Weights of a small GPT-style language model, trained from scratch on English Wikipedia: MLP 768 GELU, 4.79M parameters.
MLP neurons of a small language model. Each row is named by its layer, matrix (up: input weights) and neuron, and shows model dimensions 16-143. Each number is 200 + 20 x the weight over its row's rms, rounded and kept within 0 to 999.
Before each neuron's rows, "fires on" lists the tokens most often at its 100 highest values on Wikipedia text that the model never trained on. A number after a token or word is its count.

fires on: " ex" 32, " Ex" 14, " All" 11, "al" 11, " all" 9, " Grand" 7
L3.up318,243,226,205,209,190,195,190,163,206,179,209,174,201,207,184,207,235,209,215,220,198,176,212,180,205,185,228,208,186,224,234,227,186,165,198,219,195,218,220,214,161,170,201,194,204,233,210,202,199,194,210,234,212,213,205,148,210,214,183,230,184,231,200,188,209,202,175,205,172,184,202,223,185,189,174,221,193,184,180,213,223,207,197,171,186,178,212,211,179,182,200,191,217,217,199,197,213,196,195,190,168,224,177,146,203,200,195,177,202,207,258,166,209,198,193,197,175,204,159,178,221,196,208,188,203,192,185,221

fires on: " win" 20, "round" 11, "W" 7, "E" 7, " West" 5
L3.up1,198,203,201,225,214,174,195,217,180,184,175,172,216,205,185,212,206,175,149,191,182,211,203,188,225,211,212,210,207,185,214,165,179,216,169,219,234,219,190,197,214,172,201,206,200,218,181,190,182,206,204,209,204,176,189,198,195,162,176,226,191,213,193,186,185,191,185,195,207,241,229,199,213,242,193,208,195,196,215,151,195,165,190,234,218,188,166,185,195,193,218,198,239,194,181,232,188,180,217,189,180,213,203,191,197,190,223,193,187,179,181,206,218,196,174,210,201,196,213,217,247,174,203,194,211,230,195,165

fires on: " member" 22, " author" 19, " represent" 11, " Robert" 9, " lead" 9
L3.up527,194,209,193,215,199,216,198,196,185,217,205,213,206,229,176,200,221,183,189,212,215,216,185,175,188,198,211,214,194,236,224,231,208,189,184,201,242,187,178,184,196,211,191,175,216,231,217,209,219,176,202,200,220,184,190,191,191,209,243,158,212,200,175,221,231,219,136,215,176,181,217,217,165,216,166,212,213,206,208,185,167,168,215,194,181,184,149,182,211,201,169,203,191,224,211,187,220,180,184,225,249,198,193,152,198,227,183,224,221,197,200,185,206,173,209,205,208,198,185,169,196,226,216,197,211,189,180,196

fires on: "ven" 14, "ra" 12, "rom" 11, "ban" 8, "id" 7, "ive" 7
L3.up519,198,208,239,177,209,224,192,200,219,197,193,179,195,210,180,210,204,249,204,177,190,166,189,207,219,195,178,149,208,230,245,208,206,165,206,202,189,181,202,203,218,173,179,185,221,216,222,179,206,167,155,227,221,192,209,192,225,213,211,221,193,177,215,195,201,202,207,183,214,173,195,183,187,198,161,217,211,186,204,197,201,178,197,205,197,205,191,206,170,215,198,222,188,229,216,178,247,214,192,192,211,188,171,177,216,180,212,193,251,185,201,205,170,214,228,204,216,202,180,207,193,198,195,221,201,175,148,190

fires on: " her" 36, " Mor" 9, ":" 8, " Her" 7, "ten" 7
L3.up580,205,225,223,175,197,208,179,215,201,209,185,181,211,196,192,196,250,185,197,215,166,203,193,197,220,187,223,200,200,186,217,201,208,223,211,204,231,199,214,185,198,177,234,190,194,203,174,194,187,218,205,219,171,157,209,204,198,214,218,210,174,230,179,187,223,195,212,231,226,194,191,187,222,209,186,180,224,154,208,191,189,216,243,216,200,184,180,213,174,217,200,199,183,219,202,182,206,189,190,194,183,194,214,183,189,202,218,214,195,280,189,225,202,215,209,234,268,202,206,241,195,172,177,190,212,168,200,221

fires on: "o" 36, "as" 14, "ro" 13, "bo" 10, "u" 10
L4.up454,223,174,203,188,197,229,217,211,159,212,188,186,189,202,200,193,216,218,233,189,196,202,255,188,195,160,199,199,198,197,213,209,178,201,220,199,186,221,224,158,202,200,198,174,203,272,238,199,201,195,207,207,163,231,196,157,227,208,184,175,177,201,220,179,182,189,225,208,234,192,189,209,202,227,197,206,200,154,188,179,176,191,226,212,179,195,188,215,193,200,170,199,208,186,196,178,200,184,173,171,218,215,220,201,230,134,186,227,198,188,201,196,176,207,194,238,225,222,207,197,180,185,183,189,210,156,205,199

fires on: "f" 34, "ig" 16, "br" 15, "a" 10, "ed" 5, "ook" 4
L3.up278,210,189,197,217,202,200,177,191,196,190,189,177,222,206,212,206,216,213,238,181,204,175,175,193,172,203,219,204,223,191,230,180,202,181,198,213,177,232,206,199,195,184,177,182,241,213,180,207,160,158,178,235,190,185,217,221,218,233,186,191,231,196,167,156,235,226,218,237,174,176,183,196,215,186,219,162,189,159,229,186,178,197,193,221,194,181,187,219,195,196,188,185,210,185,203,221,213,215,188,173,230,204,166,215,176,206,241,166,199,195,213,205,200,253,172,195,227,208,185,215,191,201,180,212,221,193,179,179

fires on: "ent" 29, "et" 24, "D" 7, "st" 7, " place" 6, "t" 5
L3.up572,208,220,157,222,236,205,176,235,198,221,178,183,218,184,220,183,174,202,205,212,206,225,190,207,203,203,229,216,180,201,236,224,191,225,215,210,241,213,233,211,169,175,220,209,233,192,231,239,179,188,209,228,205,208,188,229,196,245,222,204,202,186,160,197,219,226,198,192,188,219,197,193,222,221,195,173,187,188,218,160,192,200,196,207,195,187,168,180,181,185,224,210,193,240,163,203,189,179,203,206,199,202,215,187,179,201,189,209,184,182,245,215,197,202,186,183,184,220,222,208,186,168,221,152,219,182,189,168

fires on: " Da" 20, " Ga" 14, "se" 11, " Te" 9, "ma" 7, " Sa" 6
L4.up441,218,202,230,208,236,227,201,180,199,206,205,227,214,198,193,220,203,198,212,188,197,219,201,174,188,189,195,142,243,182,203,211,168,176,224,184,178,182,195,161,192,209,190,221,234,228,201,180,233,201,202,213,214,219,199,242,192,199,229,181,197,204,185,164,221,200,195,213,193,233,154,216,231,192,200,178,223,204,176,191,208,216,212,200,211,170,186,240,197,191,231,186,161,189,212,201,172,210,164,188,198,190,164,192,224,216,172,206,229,169,188,205,220,181,213,204,214,185,189,165,179,212,193,195,183,211,201,201

fires on: "ad" 19, "il" 12, "p" 8, "el" 8, "tt" 6, "ten" 6
L4.up45,207,184,220,221,228,187,174,193,222,193,218,212,207,225,219,206,235,195,211,184,193,253,201,191,195,198,198,181,217,236,203,213,194,143,214,210,193,195,190,209,171,190,208,206,199,191,238,163,221,190,174,221,176,190,185,222,205,193,194,217,154,202,191,192,223,219,202,190,206,201,230,214,203,233,210,188,197,216,210,200,183,224,191,217,135,185,228,224,217,172,207,204,209,201,210,194,249,202,186,218,185,209,213,210,183,226,210,193,190,212,206,194,227,220,211,208,190,203,207,205,192,202,156,219,230,159,159,180

fires on: " most" 24, "ant" 14, "i" 14, "fin" 11, "on" 9, "ti" 6
L3.up138,203,135,221,233,211,206,172,206,187,195,216,210,166,203,178,232,223,206,203,200,190,206,194,162,197,195,221,200,195,230,206,192,217,183,179,214,199,227,216,194,181,189,169,187,211,237,221,208,178,149,220,201,228,166,213,196,207,195,171,245,165,199,173,204,201,200,179,217,221,214,252,240,228,202,147,177,221,227,210,176,184,172,174,213,205,210,214,187,190,223,163,210,198,198,230,201,206,219,199,193,205,196,213,213,170,185,222,201,200,190,201,217,192,196,193,182,182,146,200,205,213,211,174,195,185,212,170,192

fires on: " work" 25, "'" 23, " place" 19, " career" 6, "cle" 4, " project" 4
L3.up324,197,186,206,190,185,166,158,222,183,198,193,216,179,211,187,193,229,226,210,197,197,228,218,173,173,180,198,199,207,209,240,198,201,208,217,204,234,210,192,178,184,202,188,207,213,224,198,191,222,171,206,214,197,185,176,157,203,211,193,223,200,205,206,210,214,189,168,213,226,249,184,207,194,211,195,180,203,171,219,200,200,195,190,219,171,198,205,222,187,182,167,216,175,206,217,199,210,220,218,176,187,225,170,214,207,203,183,199,219,196,200,239,159,225,155,222,207,187,196,204,226,200,153,185,199,160,199,175

fires on: "ight" 19, "ive" 15, "w" 9, " place" 7, "man" 6
L4.up367,253,187,202,216,171,218,175,225,200,199,211,226,208,200,187,192,218,216,178,220,204,217,248,193,209,211,181,191,192,198,218,214,208,229,220,191,206,203,170,188,215,218,222,204,227,241,187,213,181,170,177,205,193,217,190,184,175,228,208,205,208,171,202,189,238,190,178,203,187,198,178,199,245,170,226,179,205,187,212,193,226,221,202,210,226,199,170,197,200,205,196,212,185,195,216,198,196,196,206,198,186,166,186,217,158,219,209,212,203,235,201,195,186,203,172,197,202,223,180,209,202,224,219,211,186,201,206,175